Weights of a small transformer language model.
Size: 26 layers, MLP 512 SwiGLU, 11.8M parameters.
Training: a variant of Muon for these matrices, 224M tokens, 6830 steps.
MLP neurons of a small language model. Each row is named by its layer, matrix (gate and up: input weights; down: output weights) and neuron, and shows model dimensions 0-95. Each number is 128 + 32 x the weight over its row's rms, rounded and kept within 0 to 255. Numbers have three digits each. A neuron's up and down rows have the sign that makes its largest values positive.
After each neuron's rows, "fires before" lists the tokens most often just after its 100 highest values on Wikipedia text that the model never trained on; "fires on" lists the tokens most often at its 100 highest values on Wikipedia text that the model never trained on.

L8.gate390:118133051088200117112121151160101121118130136160162151107126158107159083156201118163102132147119082143135162140100150117049041131136170131103102125139174101082155141126164125102076198174168060115181152067153162152110133133142045135151171141142151104087082137115115106111116164104126079142
L8.up390:112127114073187078067126139168076148177103099100133145222132199115112100149152087135128137164142127129136120140147109129073025117170173156128088133129208090108089078109155125109109184158160105109125117072139162168117106057110079105177182117112144143126095131101059088099060152119131134119
L8.down390:140150095132127143183094118141089119152069144059155128106098162142176107104169118141159093147074138062150139172065100112140134175164137131083119120074137112123118131101134159123119167132116114099111109091099125099145140143139054056100103108119111141102129188179086106133109091106149120095
fires before: "ame ", "om", "er ", "a", "ed ", "er"
fires on: "ec", "form", "be"

L8.gate494:072130154151128115152039146150121074140105081160158113196097166122108100212108124194158098116164131133118084132163128098142140134143156143187087085135133116108182157132128105107166094122127091093141132103152144149094079138112091087135156102091040159069135133138123121113139173162162113133
L8.up494:099101146142180073140126169158093108116104124140165138191137132126105131184154136165124074128141105170182108134134052130149113139131175179151092135184171082100138115109125155131144143153103037162088163118156176128137159111174120084152168101151113117095167154162131097126094147168140191151
L8.down494:169132173122087137152126138117160157126172073163125159139113147113128135098138140127094107137103150129170139170095080110102143092127160128127080097112087189162164121157119108096116143167090035103119133131104089140067125152154089121165092146080120103096146167113072081098135090124158098132
fires before: "er ", "ation ", "er", "ent", "en ", "ed "
fires on: "form", "ev"

L16.gate350:162133071132156100175106140142170090163126126106112091167170158171167134108111138077122147040100101132176165157157128117136124113169142086157110079084080115174139151109138139083100129171130127126179113124078167150093061139115093179162154059151147127111106128142132082121196126108134171133
L16.up350:096082086144161091097190113148103068144111187071142145101166093146177198183125121131115137097180110091137131178127160098162136097118127032134155121139086100123139136191121152130139111159177128060101082101088147167151092088140136102146181088129079151100102206105138116145148113161135123071
L16.down350:157185141168121137183118115128118172164132145121122135144083144185165131161131165149151118140210138100179120125089143071114186110143105135201108156114141150133090129059123151138094202072072152130112182126122114161106112163134145126182142215093174096097125134182165132118123115146153104096
fires before: "ly ", " ", "g", "er ", "e"
fires on: "ear", "on", "at"

L3.gate40:102136164142109088155148164119147153096123124107037144099130141132153122120121158118173103114117109173118159135122113136075181147078058045179131159102155152076139154081077114183130114114137116110170124100179136154072153181127132129147062114113120085105120127117076106091099147109133147108
L3.up40:111095149167121122195132134134066154104159179122069091128116183184112095108136133151133099147135171103125203128106109076133106112128124097139183112134182170158092119071114149120164126072139090125160174106148118118090144160086201124129127164159113056125136112135097102144090107155110163091
L3.down40:178140141127134162183082165140086170102157089136112123161056123202105151110102163153146143149129152115120158149101159031131157139154147119181147143178137137159157128067158153107169142140192095078139149087176103114110101108128181167108137181141146125125118086126134117052085116130143169139
fires before: " ", "T", "R", "S", "G"
fires on: "===", "==", ": "

L16.gate70:156100089150187061165105088136158148144157137143177173169096149116114073143120121121095165094179124144129144128167109130180126113191116123185161111138178101083073090145098144136126165139098107143103129096164116164134148157123158133117114114104113121121126022098120165145179143126174107054
L16.up70:165117134137103155079139180196090134075086131127103175091166141134080142163099130114123161191114143163148140084104136117096124159198094108168152118134094142129173100069087110146142119127123153108087105120100133173136193156140178071123171166117176157108115110096184124085145151189142141120
L16.down70:096132170192081107132149083109138126124100093110172075121132106142130091160106163167158164160150062092156101077081130074116167186104121143138108110114108150120149132136134110171098085101117121144115102105073154100192158156119109125185133167138107125131139207170143131134133137120151149080
fires before: "al ", "e ", "ic ", "ic", "er", "e"
fires on: "r", "ur", "tr", "n", "in"

L4.gate251:087126110185132161102130189136132172147145123096098081183154128172176141157135205149154131122147158054097159069112169105127143160117159061130161101187122111116089135169143129087139167129142100096166134092102140153054196141145120123079138173133137150175158085147134128121115117191120089153
L4.up251:118112095188139138078125154156197188115158099126104084145151115164154146127128173135167141117170135059089094129126165107153127144097136116122173108171154117100065139133126148116132186117134095143164156070127156154069162148129118167086120129123123166131169099126100175142087109223111134151
L4.down251:141138107110104109129071128156124222114160085021120115142156183161120156153107120133062081131156144092133102132111142137106128081057146163106165164146155146087128098118155166068106143125154158140141135090143075146161131139103133118091162114142136115149107059082159155145132176134121132118
fires before: "ip", "or", "ow", "ar", "ou"
fires on: "sh"

L3.gate294:153137146152149116081081190102182109133116166107202204172181123134079124112066194126122132112210141102101172187124126097100163150143116165141096196079074136140090163126161108139097166128179174091148136172158145109135127120177145120086114189108148147173080089120095113129112114121080130134
L3.up294:144141073143158099086098163100196138123102135118187181149163107133108087109096170131108143088206120083100145166137181118109182117103140136124071200099108152143054190118132158127137186123181158118153122186152173105131122108131178108117095176124123148138107139099138132115108180148084173133
L3.down294:105111107129081069115123110165113110111111115033165146150145056104090100089109135135137126156119141124134134135102133117124146181151148153109118127064173169121166167135118159067158128138135144130159117151119136104119134104145200127175130184123145114076102134110095111139090140053123168160
fires before: "ch ", "i", "in", "ti", "t"
fires on: "Mar"

L17.gate448:156070144097089154143097151110131132161139128196088139107195189095151130201085170112157158129145139172126184194103169138153126157149101084119132116108120172144108149132137118037102135125119136142147103127044157114105102096119234137100122108138189141110110135118134061136125135126113125134
L17.up448:124104142090123151157114139103170126125119140110142104127132114120107033102194174137074132118107144220167105143081180116082058143168150130058124096032124133156151140118199143134133134093158059125158076140079146126155116170161174178146149102186134143120123151167153119142121142122128135124
L17.down448:107133202125101180146149130094174118126199110123157124106156135116141100134155166142178147211198118123137178121101170108095154106207079166186106112122154162171123079169155152042106090156114048159205136128177173084119134130086089113127087130101141134134134146117112152105142168144073156161
fires before: "an ", "en", "an", "en ", "st", "d "
fires on: "om", "e", "si", "m", "oun", "t "

L7.gate238:155075130105130130092159123130129183119119148111112139183166205137113174121143102093113111140134132101061149102125144097133142148174118124169189144084150162057114143149080159051140158122108104119162117154121042088133102151157072114071138171112172127140105131102140154147147098159118128187
L7.up238:125191153159104105143120095156124097139118086122125185081143205200121162131101169144131139121151116121123123146152179107126100145125113173100148149108138064165168102157169139155137109092101137101157128099154151141181156088136172162183109163132081097110125180182144157096145150043161149152
L7.down238:087092165119144150156120151060104112099191138128085131136102177111149144113105144139121113090104172098113122098090124114100147085088114115135136135118145197125142052153117153112102094123120146111044145092138113133222112129101189079091166082165093182109137111098122153174144097162123105127
fires before: " ", "e ", "b", "k ", "et"
fires on: "=", "us", "ld ", "wor", "k", "f"

L9.gate125:161173083121163161112158126157118131124136135172090126186128136131062126127107066111146153172135110160064190107160075127123130147119111173164146191124155184150143120107079088072125089145115138137141073116086161119151109067073095190147178117112147174174120094158122117146129124070108095130
L9.up125:097139145181128155114118196145151167104190114148096118128106157128129170158149125145123136138079099170139146156130133139165145127104128170132120152055187143118158089155083144071144140156094096144122125084194163134135198113147153191132074164135133164096114146164107156091021149066118126156
L9.down125:193128181136131130156105120136130096099153151094134141169080162116120075123112159148110124167140177121114113136100207114150141141109129102130138146095144145101125189075147172119121107146138206128143177078049163104150074135072178145151141059106148028122130087088089078142095119097104144098
fires before: "en ", "k ", "e ", "c", " ", "k"
fires on: "e", "or", "our", "="

L14.gate487:128127109148153147126125094169160102148155140214132137166152114166226092156133131105073129146124075079114103132155096153155116171097183126098143099097161144124108105182094098135152143095241185129188119108126111074163128124089079193147109064098124103100159155099132141087147095138138164099
L14.up487:157142194173198108081122158104074120116118149167132121154206062159077158138053080154107083108218102108117109113106104177140100077090164145098107144183179111099108118128174113044124084118101084087121118138115077112153119167136148153114120159056187100122106136089106154116109147083109136102
L14.down487:188127145110169132145163162136102165121133127095121083074202157166161160147150148074094102125116144121074070076122158104154134137154103153114072149095136098105083058131128138127143104092136081185123173173053136158103172166147139160110066104092091131174114112069116140139137130119128092090
fires before: "t", "t ", "ts ", ", ", "en"
fires on: "por", "ot", "in", "or", "ac", "ar"

L17.gate271:120166142139091087093103079125148148164118154126090138188034118162126108153110177102118153112126070153140119159103131129148148102160156124181182143131189108088167105151127108102118096171085102139120103068155159185154116124142118156107175121104106152088105129152097084120153152168183128108
L17.up271:108109112165145095138136130158179099120135081088139096104161174104133195114109207124110073139136151169183125192136070161053195119124129077138176153150156102145098117155134096137086141150118127115128100087122056095197093105108130160176102108175092134146156161074152132101054103132168102143
L17.down271:109146131115080087110099104134110110092145114144197169120152156123122117110100156109159150111159107112131132114112154100139128122059160064128137142105144069099100146121163110128115068105155132155134173018146166219124164128123144156053136105142092150146133178100161095099070167108108169114
fires before: "b", "on ", "ve ", "ou", "ti", "on"
fires on: "i", "si", "ti", "for", "e ", "ec"

L4.gate62:133108110165187084105106151128103098156134146149165109161183131122165114121130149103093098107120124149147110129081125075121137143131174098186065143135132123150153124130163082151129069184145075110188147104157134145172094138139100146105155067189112150121150169165179156153114137147114175120
L4.up62:131124127132201114125106136147099079146163099151146131164153126137173108145124149126062113119120080135150089160057153077115166109104173099168067144102146077141099141151115100167127070172159098102166141139138114128142075133103134075081135042177114157122170148161180161129138146173133127121
L4.down62:098095123077114048117153139127094115129103125166159115176162131085126092099101152067082130124132094149154075088052132101084163125165128088189090090118122193138156145148122048135096140139138139139193133144145095153129130133129152096130121108133144088131119125097137188148098110135145156092
fires before: "er", "ember ", "er ", " "
fires on: "ov"

L22.gate79:166108090146168137123111145160138154130087110149111123138136082146104153115133117201153130101112094188092118078091152170115080185100119116105054109128109147063110088151148168062133149127078133077147147102159163133108116118100116173086077056197198142138122097167137121127161183095128177084
L22.up79:126129129132164137127100129108112144093163093062181162181111111153161196177152152070116110166118126196154100141159163108078143124117105124129108187106167145129094168118094065139124141105092034115175090116180112134163138072111076147124069121143162134089159115114128092120137095122130094112
L22.down79:139116056119135122112125105197147166103131154116142138115117159136064123084151119128125113108159106176175124116117109147098147169122128132118105128164161159156063104128145101142084126080121133187092177108130138147137149118145099116176103081177101085165103136111197135138149201155084060073
fires before: "e ", "e", "ou", "es", "ow", "is "
fires on: "H", "om", "th", "Th", "h"

L3.gate416:112143070096168088075065157122176097129172150102119153137102155159145078150169155095096157134140147103138143133140126163182169146107161122115117131119174165141102166130170104137151136239164116172116063154148166148128113096115184155148117148098110175158089137142162195111122121090160096129
L3.up416:094171123146148079089015131120163141141170166122141149169157124091148149180143135106110163139163136092126101161104166122123173148125145142104133153184177149104100150110146072164205119160155135149110121192144120101114132067105153169177093181095140192127058142135114177117113149098120082142
L3.down416:120125138132085075130099164136094137156153128043125194160132100143144154147091127141150128143087110123123111178167076128099083140127092106098129120094163082084141165130123146078147170094091132182206131160136111154179130156106199149128117170114152110087175084126103132155085189090122151202
fires before: "ch ", "in", "i", "t", "ti", "y"
fires on: "Mar"

L13.gate8:136138104162159136083087151132128125080083150133134120132144133128115065109130167100167184148068120144139117081124118107150079170140146171081146151125158143130101176134170181123145134092097121136128131119139141094154124091103141105109216075155146120095095144111099113150114179125122143102
L13.up8:160131138157088100112109163167162085127086138111171141163180125072118085198138131117141170092136152101136133108176136094132112078157107141136051162117107118127121109099161141055065170165140095090239145108117129098075138115128053128144141151116107145163123166072145114142107136142085122128
L13.down8:133096098149101147094132202115142127120133212133176199111137153134120136135132178164173102203139101184099127133112120127121124134161148138113164181128132148086158113105137215157156155133139142119118127167083137142101172060096121136078188196146171160143087127085133141113166165126115099153
fires before: "on", "ame ", "a", "ot "
fires on: "ec", "n", "fr", "si"

L9.gate162:186104197149153168103124168130052031168136160201133143130117158187169160092080184108034158129081129081169098207179139106134150119092128141138148133114123140141084151182128066096146076166111160095157130107093081108161119153154085192147141139181125143156123123097117193121128090088117130122
L9.up162:119130118125191178148146085101143100184119145194135110189112149105067172124185147212122106106174139101150100085167128145111147131076112087100119096155120064150113153132118135127102059158147084084102126130179099164127122172120095113179121161134164107124193118120146097144094116088139111114
L9.down162:135126134137159115156133130111104112022082095114158122124132065204116079146118146092148145059139143073118039116131119178177119140117137104142181063175122142143119127111134134135081116092137138140100159143158130184136076111175151134123154069161135131135103083100117100126136119105156133128
fires before: "t ", "t", "a ", "es", "ly ", "ted "
fires on: "igh", "on", "por", "in", "at", "er"

L21.gate62:099176135098086088124147146099094156132148119095105119101094107134100128099136126178144155035164147119072111142129143129064131138159117139066172182089179148076076142136110139180151094129183137093160150072181137108160106117135157123177111174105167120115151131139166184101167165153069189125
L21.up62:152200119087127121160124141127130156137194162088100061125108190110077135110113151158127132159110160105123114155133141146104171126166143119089088148105112087097141139106111151137094062081135126119106048157145156153135137133112121065082111126125161219114166216161061158169164134121131153124
L21.down62:108149074212141110123123082137110192182132113167128139171104126138163197096120076156129087111091163112106093122172125067167127153109099167070093212105109183184107134102110128099117127199134078094163063147145159176069118097184138121080133130115122134081182134131159097195133126156154141144
fires before: "e ", "ing ", "es ", "v", "ed ", " "
fires on: "av", "om", "li", "ak", "iv", "ow"

L3.gate144:085123144119151119088143133132065093135104112119065141108122108155123109157100183129072056123125132113134107163105123170122108095092127087135118133147131095134173194139143143094052065102133078102194090133093134142059108187129121116108132157052116138129113132126096083109085081194086094162
L3.up144:093171120153172081080119119163047087102130096098080145129149106128080140129120210154076102125152119125140090141120124118116161077119118104105146118107129172173172181106120116137087099154128114126177123167110129119102046152127139111138106136059129143166152183099116066142077066151087074143
L3.down144:062157174131155158156138125086084145171071104120108120144115126154085075130116147121124136102097101101144163121078124205121155094124138123118081137136115138186155150063136144139112101100105099167128107074148143128099123110134149095070104098063098161147047098065123109067114155128157090191
fires before: "y ", "ed ", "y", "s "
fires on: "all"

L3.gate271:165152115149137088115123174145139150121103085159132093102193141090127162134140193110137163165147145103094174127174181103100157113111150173151103141185114123120136163124130136086086188147148078109168094119136123146133183217080133089075114130113162114125114085102168138160083107111175087159
L3.up271:154164112189122104140087110116163135094093082113112054134156185152083172156102113107136116154136148091086168103135156108055146130111083105128078182155152098109122145153127099103124170131155107133139130100142137177107125213122084104055180083168107110122145133134100156122123094138080134139
L3.down271:161141121109104142169116120085100167161073171108087070108186125070094121149154150147136178156152140071096153158103139095128155157134169091098117157161175096145142117117123140118165233118173119119140095120105162113071161104096086109121155134134127115129119061083182116073110116117219110193
fires before: "v", "ip", "duc", "i", "t", "x"
fires on: "pro", "ser", "sh"

L3.gate151:084104201096093166215110104138149087118085108141063101161095123139077156069121152141114193130093144134126096126143084147133156110158141173083146159132166131051138150163099139116121124123081152152169166131087091107143069161126070143114112165090135144130151089145120141118131161186169138101
L3.up151:114127216107119126180161123119164129144084177112143038143073127087100158175130106196133179091104138114186141105133094180146162137090151147117076133123162121055094129139107102097094149144126120125097148117059159128144126138117081144105119130059146155121184103143158102101162176133113109098
L3.down151:112139133129069144087076170043185109112129132088133145132057128169107131148143120135083184221157141114111158128125155099098133114079171160160107077114142131154157136092116102099181100149114128090154138067186148126152082156126186144131066174150124144116133126114116149111130118102026110124
fires before: "–", "4 ", "0 ", "7 ", "3 "
fires on: "1"

L3.gate458:130172088204142085109114153099207111114123153158096120101129151127068122094136111135084112153132116101136181120124127140171102128141102160111195183108134116169080145027145136126179120142211198165093161111137129195087099098123160169151123159093170176135112129104179116150096115087103144113
L3.up458:173175090167139163087093118156212110161189159115100156098139114119087114083112115140135137125169098092113164150135130122154119139132124156112181223079165140167135157080179126121135129162189201166076169117138141132074079117110176134123110148117122134123125158114131138169075144050128163133
L3.down458:158192128087063071139108098104107079096086117042147109092144105138112099157126157133127107147112106067133100150153133123145154158093163138136121172140149142138150137075134134088139107124167174129122142125147120101180117106129194118134189167068165167132126092114128130136115148095123129173
fires before: "ch ", "i", "t", "ti", "in", "ia "
fires on: "Mar"

L12.gate10:127133158189131150154157109160152136166139178131145125145142132105153177165135171128127129148151157130091136191137161087170138090125146163106190122075127114122089119133127153086111088132114119116094168069112160169161101185156174114063144067157130122066124060107132151150114116151078153136
L12.up10:113117152180145119156113114139176096173117101109149204149174157166113155131103142139149116108126116129116125129133142128140154169119126129158098156133112116122105086170104112163152118084119149141103119143063154130139187202181115085164163125224132164139134127109116060197130096136094112160
L12.down10:093133129180135071105127105119171080030141114166135168091152138151106128164184136081144099119161185078104099091096143123138154130141126100112146171067169128143116141128100159151197134173169085130148134153103082119117201094160132124182131127077145142142185152093150129116081168132118119090
fires before: "d", "i", "d ", "t ", "it", "y "
fires on: "il", "el", "ic", "b", "f", "re"

L17.gate32:169158090082141116124182101161122104075088050180163131124096169125124163094153187145165156065090157132035158191067140126108118134144125113100114081135115116123108069148122144186134100094156153103180161110151118084123134097115124097082157094164162137124109143184176196123112106132064152120
L17.up32:165131046033152149160169149052100091142148115157090109128110090186032172092106126122189103114112160135115153141136156176102111109100100129170114138166126109112122102084114098169107120112155118156120125083158157082154116153149070076126156095150167172202161141128058132110115063107143104154
L17.down32:129133147126155155132098079128142144114117145175146161170113187135130132154083210158149111127168181137140145147154149093154130116150137139123128174176116094191125168076144168108054154160085142087099101147109129200094122126198072113123113119083102167147148120103134176083150141165172136124
fires before: "ion", "e ", "t", "es ", "ing "
fires on: "p", "om", "ing", "ap"

L8.gate57:144113083095160107132111131122133172084150110123125087118119130176160143160103074101197128138142095155147165151148107047134074127137145143104079073162129122165164139132162163101179155082113171183087151116181169128115127127100114107075118189173196144191160074140142092153179111127104135157
L8.up57:138105127082140109069162126113158166092122124048139045108097106111147116115121122123161154088152120148198107158214079146112105114090127175062134144139193166159178133154097136099114147104178172144099145156110146080114079137141146161149092183108200151173122125170160131119112086152079179142
L8.down57:167083125083105177122160072135195107125159117210164144153154172124137174128081135088169167136193144165144103173134121131126121155144172126081104138125148111127142149152142197146091140110135118158099117090160097106090134146096118077103160128153159118182225091099164117087155165134141168209
fires before: " ", "R", "C", "A", "E", "L"
fires on: "A", "O", "R", "Z", "N"

L3.gate448:099125163096072183172127124166155152133127167136103094114081154134110150095057197122136078126122119134128149045109084120132172124134078113124130111107167185100145088065092110153107065124166108084183095114109161130138134166115124171111118167137155100138076118140074123134071117109136129071
L3.up448:123148166133123149141137093124121166103122160147093133110126154138103155118081133093127054106122147127072188074086061122159163148144065129154135119159142152136069096096111106161100099136173094080185196129095150129160115154126131128095124148097133099158076158119137200182048165132117105121
L3.down448:119159138161066141075155149139080144064154159144057132177095125126134177120156139133198172135114094208102171145087100105147140150122113123150115111141151122105153134128146184145118130168080128124149104168113105060117132142061099173119121132104150134109118103109128111113099143131137127148
fires before: "\n", "\n\n", "=="
fires on: "===", "=="

L3.gate428:111115109118143152104156113127171106074131146152171082202112149153125120127102079188161117126135123090174124096092130195171080130198156159142178155112062161144135113100048100191148134133141138096158155193141134102132099095157106093159162145165150123194126136123119144136115140176141157094
L3.up428:125162103074154164078181119136121089044131180131102104168122171100129196154107084156193124100114147139162091097115128191148136167129112161172144165108078103134111095055075135174135114102130102052142149148120109090171090095181098102156123140129116147206140119139086138124096100130106136145
L3.down428:112122105167092141084170099090174143063143081170131150160150065119164143141099100148138150125125124102172127099138127113146165111126147144109117123141150085184236080101114149105186116113122123157146138184133140067189153141124069073187194167154196166147120101094115116136128133123093155109
fires before: "o ", ", ", "on"
fires on: "als", "ers"

L4.gate5:121177090143162134097142116169072111121174117141143152100108134064120179070163189142116143115071147120116160156148164128139117130143115060134138112138141122109121182161148121148102115118065072139129171125081130119097109130088115161099077190120090138180105134140119100110086140142063025153
L4.up5:160129085133151152106158090150042143148144099107077154106109128085115165109120145087066144140112123118128134093128132158109127143216151045137103123128127128168141157159109130178105122139099075142165143165099035089067057172084123112066076130071108135196133075157125079063066145164109054159
L4.down5:072194171160102124114163096131122090101123069095134122133118099093131101157125150121133119173094131140114111121102145133134132134159105064123127097114139161184146101101110162141112145120135111123163109153097190124066086177112192050126170107121129177159069136094144071041109143114127085140
fires before: "y ", "y", ", ", "s ", "ow", "ed "
fires on: "all"

L2.gate158:085082165107139125150119112112159118104154136092081104115099125169100108146089124157171172144144146137128157106128079166118123150114137151095090165106126129067166086114119086124156111124086157164151130100144179124143088110099060152197101132113205160121171104094122127143141101168101098113
L2.up158:106113155129098115175120144125146099163139108113081108137115095185098078108129144189133179157124143139117164074125095100078134130118146155100095138161108133072178080108107097117182082152097119134135109122132150134125062120125069150151119147113188129123167135105178140149137109073086084089
L2.down158:099160142100123115116114120042167108103141119097135134138095099164161159124157059157161195127146150151110118117130129094108151118051137118159059095109170192123187127152105138094159095148103133118149139103170093119102091155127154175127063166149158133116144168105109185150102121144118094109
fires before: "–", "2 ", "5 ", "7 ", "3", "3 "
fires on: "2"

L3.gate265:146188155103128138160120160189125139126064097129132033144140162147123119129131135146124072133195100111095145114142172137122164120084100094137185135127139140118127198116174175087128092161135090116146168129110124133158161207131117103081131164134117140173074134195163110169180069148174130134
L3.up265:094136116159124135183127158161169153116128108141138126072075130078118148144141147101105136154186149075069180105151137182172114217090144155188160169155132085074156144128123172083133135114128156141150120102130116135064185184099054130115158088132092188148077112065164102165141161142117090120
L3.down265:116120150158139125171177171114099159128140124040111113122126119081113105135149102155133179177149128061104159100158133127171080124090144075155137176183145109096076112110140138111144159087176117119137122094110136126157147130091084102050106076079124179173090090097118075122149173153124121140
fires before: "ip", "or", "ow", "t", "a", "ar"
fires on: "sh"

L4.gate46:151137151129106118118119137086142131089114166175187132146124129108124160133115157124129129134096124144124090177177161153101112146135164188109143164129079150123140124086104135182162122129156126158195110123117107137105126092093078108134126141133141169166166101073134139067098147172102131065
L4.up46:126155116111142132107097129096152152087106161139147136159140113103105139119068173164128136154149119119081077151115201158107079138096117167101113155121115140114136120121077112205126147144162139162176151159094084076103105075107061099123136157131102117174185162049115146050080158147120125062
L4.down46:167165078125124128098148141112112068119085126080123154117126081162103142073145178193136103168090124130195118135164114153107118178159147113190183114110121123145146155108133169103186141168153137144164130117126140139144141115119127092165181206124189182112120141111141048064075133133122165204
fires before: "o ", "o", "ew ", "L"
fires on: "als", "N"

L8.gate180:102112129123114136181105117129138143142134171140105134131102088096127135117147151149158149144163140123142160156123097114098048140103144091142124136162122196053178117121124127125094134086117166099158117101149232140111105157095142153138089116109109199121163095080068072101115123164160053088
L8.up180:106158141180190100184081143104195155128114197174088162135150167142133090155120139116119126088055079133063113132138138125092166133117117162153137147149118109095120103136091102109183128120105196177154113115154102161153099187102090146121181138137134109171101097154109148103147166177108144038
L8.down180:147104103137142135089058160125124163125117105079125125148123168145126126094134057153150097098169154154121166154112081088057118092143128152146088116127103113065166150163121114094236139168176090116118134107089100076132162171114123138127167180168187108129182145078107150107142174138147145104
fires before: "–", "2 ", "3"
fires on: "2", "3", "1"

L3.gate384:135123063195112088142186111156167120171112110132111115124149148121103118137094106095150182199131170138097163152160135079150163138149170132176124123116152186047093073116121138113101129133152180194117148154178112154185191119121161185149128093122045130170176117191061117159138164129129089099
L3.up384:172150136103089127109116126178139101150172219144133110163157111063132128137045158148137139187133119144143150158128142118111147129144115034102211135114104110154139078104073123151112146163145135124085144121145077090157160142139117096106112141133059058129114119132209117129138114136122147141
L3.down384:140158150101125146110126124093148120165070108101109136117132197152088182173153162142134124142122113176089175146113142080177061112098153075135118131133140127130070087121097144130155072131077217081122100165120105070147161132115131172106125143152114104142147120130105105079200143129112099118
fires before: "ic ", "ic", "e ", "t ", ", ", "e"
fires on: "us"

L2.gate506:110179112079066081209112129145132144107132175106102076102115125164127106124101149131168096130080086157136113121071127164134100092063065069160165125136174124125076123056087128141225062137153103061150125128138154166107138159142125143106149178145142102120148115162149137105135083140154132074
L2.up506:127132147135103070158120170111072147130123130136085107105183160072114123136094116111149073129165135074131131144075138129115127095149068100114213153127157103159108091089122113207111102077113088069180143155118119108141136113136169104102158125225105092132167101188092133126110120137150150111
L2.down506:129145159075106132112136136141125119118148140175131067153142167160111141074087135110170131134096087177103132119050107115107147119115073094169124125166141112135091125079152215125151105183177133129080133121142122136112100118133143170115130186089157098139087105107136125142108133143162169106
fires before: " ", "P", "A", "==", "T"
fires on: "=="

L21.gate238:133123144096109165104126122159084090159198124123085105152144068102086092198069177064059090130113134146177159191140126153115150167165091113074123184155101150101131231157132070121112083143153109125135118136081153105078131130118150116119091174124085116133096088104121109148118104179121123134
L21.up238:072127184131120151175147115154168075132155092160139132098136111126090081144154113131098126124138179154113135103120098066102171132118139120120173154103124133189150187160179093144160056147168111122176124112128176165155163093099148088128163157222122154161166127130127090143131117110175124136
L21.down238:108149128141178118123122113177171146128205186100110180133107097122108133131147162118130087174097156114171125127137104167151081155152152166092132190081098127094082198117163117075115127174115072110142127142190150085123111148112155186119130115120097139136171151143122125166193094130135105110
fires before: "y ", "ain", "a", "an ", "y", "o"
fires on: "t", "an", "m", "e", "i", "om"

L2.gate83:123155093168124106082075106121149093131138167140150124150178121129161091178116157135160121143109112142159149146091165141154166164109098158150101122171115156110146151131181059143176150150146116122153139172110159138147073154118167191135148181182077155163127167164101142132089168118145144128
L2.up83:154125113143125088134113133120148081124131172131137119109173158130165107142162142149134183132120106152149151139088177162163184132128128144130083136142142154145155237135122108164147143144196110131173115208098164140140074172133191141113121146168088171093132097136192138079089154075180150113
L2.down83:145141098146143085102085126120133091106135073005150143122151112141139146181122133124102138122110147099189131132058104125113165142139168160156079148097111169159185127103120099120137150139135102110178135175118122109131110157142182157130162169197090135089121130152111159116085157079146133157
fires before: "ch ", "in", "ti", "i", "t", "k"
fires on: "Mar"